Part of a small language model's weights.
Size: 12 layers, width 384, 6 heads of 64, MLP 1536 squared ReLU, vocabulary 8192, 24.4M parameters.
Architecture: rotary positions, no biases in attention or MLP, tied embeddings, normalized queries and keys, capped logits.
Training: a variant of Adam for these matrices, 491M tokens.
MLP neurons of a small language model. Each row is named by its layer, matrix (up: input weights) and neuron, and shows model dimensions 208-303. Each number is 128 + 24 x the weight over its row's rms, rounded and kept within 0 to 255.
After each neuron's rows, "fires in" lists the words (lower case) most often at its 100 highest values on Wikipedia text that the model never trained on. A number after a token or word is its count.

L5.up422 [144 128 151 132 124 110 132 120 138 136 123 120  90  85 150  85 129 122 118 121 113 115 117  81 144 153 141 125 152 100 115 121 142 153 122 116 148 116 151 165 111  97 104 108 143 131 126 102  91 130 127 148 169 101 136 167 137 124 107  98 121 145 130 126 114 124 113 132 132 133 163 120 123 106 159 101 139  97 132 113  91 151 135 152 143 161 101 106  56 150 165 133 158 129 151 145]
fires in: "the" 23, "much" 14, "her" 11, "his" 8

L6.up994 [185  97 117 126 136  98  99  98 160  95 147 132  89 141 180  89 106 151 150 103 103 118 129 115 128 124 160 161 109 118 119 115 161 120  90 156 125 165 157 198 124 114 137 147 110 123 135 120  83 157 128 121  72 124 130 104 149 148 146 100 130  66 158 113 113 107  88 108 141 166 134  89 110 113 163 142 147 112 131 114 155 168  99 139 110 114 187 159 103 128  98  91 137 141 112 134]
fires in: "darko" 24, "arjuna" 8, "djokovic" 5, "sidiki" 5, "serbian" 5, "raed" 4

L2.up632 [115 102 120 103 130 126 117 121 156 162 137 140 100 134 145 128 133  98 176 126 128 106 130 108 156 118  97 124 134 104 130 189 129 105 130 142 157 154 124 133 136 129 153 143 150 137 150  92 126  92 139 151 112 150 128 197 145 113 142 148 164 129 142  95 170  98 129 147 112 135  89 143 106 137 145 113 116 147 123 123  99 162 147 130 179 161 195 115 105 110 118 136 121  86 129  93]
fires in: "and" 99

L2.up30 [146 142 123 155 123 126  89 135 148 136 127 104 134 172  99 109 124 116 136  90 161 115 134 109  89 122 137 125 149 137 107 122 143 136 108 136 136 121 140 128 133 158 120 120 119 145 134 149 155 151 126 158 149 157 146 133  91  57 118 132 128 160 141 135 108  97 123 109  87 100 132 118 130 159 122 139  97  95 142 138 107 114 136 141 139 108 157 115  96 143 134 150 109 112 133 188]
fires in: "the" 41, "of" 24

L5.up713 [120 111 133  90 116  99 113 125 133 109 142 152 125 114 197 172  97  96  77 144 107 148 152  98 100 120  90 135 133 163  94 138 142 147 136 123 108  98 140 154 128 134 101 132 146 106 136 132 148 161 139 137 166  98 120  90 156 126 122 131 148 109 113 148  79 121 132  87 168 133 153 164 122 146 158 100 145 131 143 152 111 137 131 162 138 154 133 152 117 155 143 128 132 124 153 162]
fires in: "the" 52, "her" 8, "their" 4

L5.up1282 [124  97 132 138 174  83 148 107 129 142 119 142 161 134 118 144  94 131 128 122 136 131 138 104 117  91 152 149  88  98 156 106 144 158 128  91  94 167 159 119  87 151 135 118 101 159 132 115  92 137  57 138 128 140 153 143 126 113 134 113 116 115 146  98 126 129 116 127 100 131 128 137 134 125 169 176 146  78 130 132  90 108 146 107 147  92 116  93 132 169 142 122 115 162 159 107]
fires in: "on" 29, "the" 13, "in" 11, "born" 6, "may" 5, "founded" 4

L7.up925 [ 95 159 145 137 137 114 143 151 129  70 102 105 178 141 103 154 121 148 115 139  99 135 133 118  92 125 149 175 131 134 127 124 153 148 162 107 118 128 100 158 122  99 140 138 107 206 172 110 152 147 117 158 149 110 158 131 130 103 124 112 169 138 106 161 128 126 121 112 147  96 130  92 127 149 125 125 130 106 147 153 156 140 110 112  96 128 142 125 138 103 116 151 111 138 150 151]
fires in: "by" 74, "from" 14, "the" 6

L7.up191 [ 95 131 135 155 141 103 136 151 120 111 111 116 128 110 159 154 110 113 121 115 157 128 117 143  77 117 142 161 158 158  48 110 162 106 115 109 135 156 157 149 142 127 164 159 120 168 148 108 153 147 151 105 183  80 171 139  56 115 145 125 120 152 146 115 134 104 134 171 158  83 143 108 131 137 116 173 141 141 129 133 136 110 144 132 150 108 124 125 102 110 143 141 113 146 105 134]
fires in: "a" 93

L7.up287 [129 126  73  91 150 145 126 125 129 102 112  91 134 187 152 143 125  81 109 140 187 111 139 119  79 103  86 162 145 127  85 148 133  88 157  57 131 125 153 116 147 119 143 148 111 168 156 182 127 127 146 125 135 115 200 123 121  93 120 154 140 137 113 159  95 113 116 125 133  83  93 113 107 131 140 153 124 137 122 176 158 113 148 140 142  78 148 131 117 120  99 148 112 135 163 165]
fires in: "the" 42, "of" 20, "s" 11, "or" 7

L6.up1092 [149 125 149 108 169  93 141 146 131 168 103 111 102 120 157 123  87 138 106 131 174 176 105 116 109 166 152 146 160 196  83  90 155 139 123 168 117 152 153 163 122 153 153 118 122 143 142 160 130 131 124 120 164  74 175 152 122 123 124 105 191 139 141  90 108 115 133 151  84  84 165 110  96 171 144 145 161  90 106 155  98 110 150 107 116 134 136 160 136 106 121 135  98 151 133 118]
fires in: "a" 65, "by" 10, "young" 4, "the" 4

L5.up628 [146 101  85 154 155 121 141 169 106 111 124  72  92 176 134 153 130  81 148 119 177 125 158 124  89 155 107 122  48 134 124 167 110 106 141 131 110 137 151 112 137 191 146 137 132  98 140 159 103 145 145 137  90 167 188 142 145 127 128 124 156 117 108  92 130 110 133 116 108 109 144 138  84 112 154 137 124 147 136 127 160 105 168  68  99 141 157 116 109 151 156 142 113 147 128 139]
fires in: "the" 58, "of" 12

L7.up355 [ 90  57 121 132 121 127 135 122  89 107 129  99 113  94 131 120 156 147  96 134 150  97 155 169  81 134 123 130  99  91 162 107 133 102  85 127 128 142 116 168 139  94 132  81 118 129 156  95 169 117 121 119 117 157 138 125  96 135 101 112  93 158 127 122 123 137 149 126  91 135 137 155 124 167 110 116 164 125 157  83 138 119 137 125 131 149 119 163 113 133 130 110 163 104 112 106]
fires in: "the" 16, "this" 14, "public" 6, "medical" 5, "same" 5, "new" 4

L6.up1198 [132  77 134 118 180 153 100 151  88  89 127 126 124 148 163 170 114 129 148  85 110 131 142 142 128 117 143 110 131 132 141 129 156 122 117 112 120 118 138 144 125  96 122  87 114 143 134 119 108 140 123 139 138  89 136  91  89 147 130 131 101 134 102 127 101 144  97 164 130 118 137 127 104 122 102 132 144  63 106 138 130 124 170 139  89 134 131 122  79  90 101 145 139 115 148 171]
fires in: "first" 22, "second" 15, "top" 7, "hello" 6, "highest" 4

L6.up824 [119 126 121 107 139 146 118  93 107  95 117  94 146 107  83 170 139 128 107 155 131 153  83 174  79 168 111  96 105 150 104  93 134 112 150 131 147 150 104 162  92  80 146 132 121 141 117 163 133 115 108 137 108 137 139 118 125  89 117 163 136 156 155 132 128 115 146 116 102  82 116 149 134 134 132 141 126  64 125 121  77 121 173 116 159  90 128 117 125 119 122 140 150 102 119 152]
fires in: "this" 35, "the" 26, "with" 22, "which" 5, "there" 4

L5.up1013 [ 97 100  81 105 129  98 159 112 135 130 126 164 104 112 142 117 109 108 143 133 178 137 128  99 141 147  99 153  97  97  81 130 149  96 151 183 151 151 157 140 101  99 133 155 113 151 149 138 121 131 142 116 134 140 147 173  85  90 140 124 158 162 137 157 119 135 115 108 128 155 154 157 115 102 102 135 120 103 110 128 110 152 159  99 119  93 116 144 143 109 108 146 114 155 152  81]
fires in: "by" 35, "after" 12, "the" 10, "over" 10, "when" 5, "which" 4

L5.up697 [112 151 143 123 154 116 105 119  95 108 101 112 111 114 155 131 115 158 139 108 148 145 137  98 103 133 104 145 161 151 103 115 151 132 122  97 137 119 187 104  84 137 169 141 147 181 108 137 128 120 135 175 136  93 146 128 113 108 122 124 196 143 142 105  98 100 106 156 142  85 125 126 110 191 146 142 145 133 128 177 114 118 136 133 179 105 119 151 141 120 176 152 144 156 138 112]
fires in: "a" 79, "an" 10

L7.up1025 [105 104 121  98 167 114 122 119  88  77 119 150 105 145 121  99  92  94 151 156 130 127 125 122 142 141 147 102  82 151  85 140 123  71 118 131 142 140 144 154 135  91 126  94 139 166 144 116 142 146 157 113 113 103 113 139 113  98 121 127 150 105 141 130 142 131 134  89  88 155 111 118 127 150 125 126 139 161 120 109 148 164 148 100  61  82 190 124 130 123 143  73 134  86 110 111]
fires in: "were" 21, "up" 19, "was" 12

L6.up711 [ 99 108 120 117 114 135 119 151 122 106 122 159 146 111 149 138 136 139 133 150 119  94 118 147 119 103 125 178 136 127 106 131 112 121 112 121 131 137 113 136 125  85 146 142 139 137 127 142 119 150 168 130 125 137  91  99 148 146 115 129 112 106 164 136 132 171 112 112 145 137 118 139 111 100 125 131 126 143  95  92 111 130 129 117 126 147 136  81 156 123 184 142 121  93 150 123]
fires in: "army" 12, "military" 10, "general" 9, "ii" 8, "navy" 7, "colonel" 6

L2.up668 [ 72  99 121 129 158 129 114 118 132 122 110  89 110 112 107  84 141 104 135 141 200  99  62 117 139 149 125  83 115  98  91 112 110 131 118 102 114  99 129 150  95 103 146 119 101 144 121  75 113 149 134 161 111 140 110 156 139 127  87 120 129  98 147  82  96 158 102 143  61 114 124 119  90 133 119 117 133 140 131 132 107 143 145 146  90 145 180  95 125 124 113 120 104 134 109  96]
fires in: "were" 24, "been" 20, "when" 14, "remained" 12, "while" 9

L2.up946 [139  92 131 132 113  95 124 112 146 140 119 136  89 174 140 118 127 118 195 123 164 161 100 120 144  87 124 107 125 113  91 163 159 124 106 129 122 165 135 139 131 177 122  90 118 118 110 138 102 113 148 139 130 151 170 208 124 111 114 127 150 119 133 106 124  77 149 130 104 106 106 132 135 109  84 196 115 125 129 104 133 129 107 137 150 173 166 119 116 133  82 150 121 159 127 152]
fires in: "and" 39, "or" 10, "as" 4

L2.up525 [101 154  90 104  95 176 119 142 130 160 150 131 118 122 137 156 123 142 155 129 143 146  94 113  84 140 142 101 147 114  98 115 127  93 147  85 113 119 152 113 146  91 157  89 120 128 115 129 104 125 151 125 115 104 130 118  61 105 110 129 127 135 144 122  97 157 107 132 142 127 110 156 145 122 112 138 101  88 105 129 120 165 128 155 141 129 156 136  98 105  78 115 123 130 131 130]
fires in: "only" 30, "most" 20, "highest" 9, "first" 8, "last" 6, "largest" 5

L2.up1443 [139 131 102 115 124 128 112 119 201  87 129 143 155 166 150 141 126 149 154  77 137 143 155 147 127  93 150 116 101 132 117 152 153 124 134 115 110 169 203 161 110 100 135 117 110 166 136 125 147 161 106 110 111 115 130 106  64 150  82  96 156 154 147 135 163 105 130 131 150 119 158 160 147  97 147 151 119  97 122  95 123 123 142  99 152 106 114 123 118 115 137 146  87 139 164  96]
fires in: "during" 26, "in" 12, "the" 9, "among" 8, "when" 7, "country" 6

L6.up423 [133 143 139 136 149 100 118 132 137  98  66 123 150 110 139 149  96 120 111 122 179 130  79  82 140 111 153 163 167 150 154 107 147 107 150  77 136 153 156 149 134 137 115 136 129 173 155 124 146 145 120 157 151 104 123 102  71 119 105 136 162 124 149 140 123 117 122 112 126  90 122 106  60 107 156 147 153 153 123 123 112  99 143 138 139 110 114 101 147 108  83 168 136 116 134 138]
fires in: "the" 42, "by" 14, "as" 13, "called" 7

L6.up984 [134 116 119 147 198 127 175 185 105 110 102 136 167  95 173 156 110 141 157  77 157 145 156  84  98 115 107 127 112 116 108 114 151 147 180 112 129 135 160 129  98 151 111  83 133 121 136 148 135 134 128 133 149  88 181 103  87 134 159 136  92 112 138 130 100 134 132 140 134 116 150 107 115 153 158 158 170 136 159 179 169  91 152 105 156 164 116 163 144 147 174 141 120 130 144 134]
fires in: "the" 29, "each" 17, "twin" 4, "a" 4, "every" 4

L7.up876 [168 115 144 137 153 131 123  96  92 127 114 149 100 152 120 135 127  98  95 108 143 151 162 164  84 144 172 156 109 156 137 154 139 145 139 128 144 167 145 153 141 134 135 106 104 150  96  97 151 119 160 125 131 118 157 106  83 134 142 103 116 154 117 134 159 125 111 149 137 126 135 111 101 130 106 139  91  88 158 148 131 147 122  95 123 155  84 150 105 115 135 134  96  99  86 124]
fires in: "second" 15, "a" 15, "first" 8, "h" 7, "short" 6, "third" 5

L7.up447 [120 134 126 114 128 122 164 178 124 114  90 106 150 105 165 116 106  87  72 111 156 144 133  60 108  99 107 175 130 160 102 148 101 143 111  82 144 152 117 140 131 132 144 123 139 130 143 137 123 162 129 114 149 109 135 103 146 128 112 167 145 154 125 107  86 122 132 118 119  67 114 154 144 136 124  89 141 109 129 102 100  93 174 171  98 158 146  78 131 128 122 138 106 164 130 157]
fires in: "the" 28, "s" 24, "of" 9, "its" 7

L2.up1078 [ 67 187 147 130 140 135 151 116 117 135 128 113 146 148 125 145 133 111 172 117 193 117 132 131 105  73  97 132 154 120 113 146 151 146 161 120 157 123 125 143  79 156 147 179 123 162 135 115 130 121  95 114 140 156 103 140  96 112 112 131 153 104  86 155 100 145 104 133 121  75  98  91 154 141 140 116 130 107 130 113 153 136 148 186 144 155 122 179 105 108 122 111 118 155 121 114]
fires in: "a" 83

L7.up671 [131 121 108 116 152 129 131 136 126 179 138 106 140  99 118 129 107 122 162 103 167 134  84 161  98 169  90 125 142 140 134 130 137 106 136 123 122 110 187 161 125 178 131 180 116 155 107 139 139 164 119 134 172  75 152 124 116 141 101 105 179 103 116 152 126 120 125 102 103 141 145 106 100 134 157 112 125 101 134 142 104 132 160 136 164 102 118 122 122 100 178 136 148 170 151 115]
fires in: "the" 69, "a" 15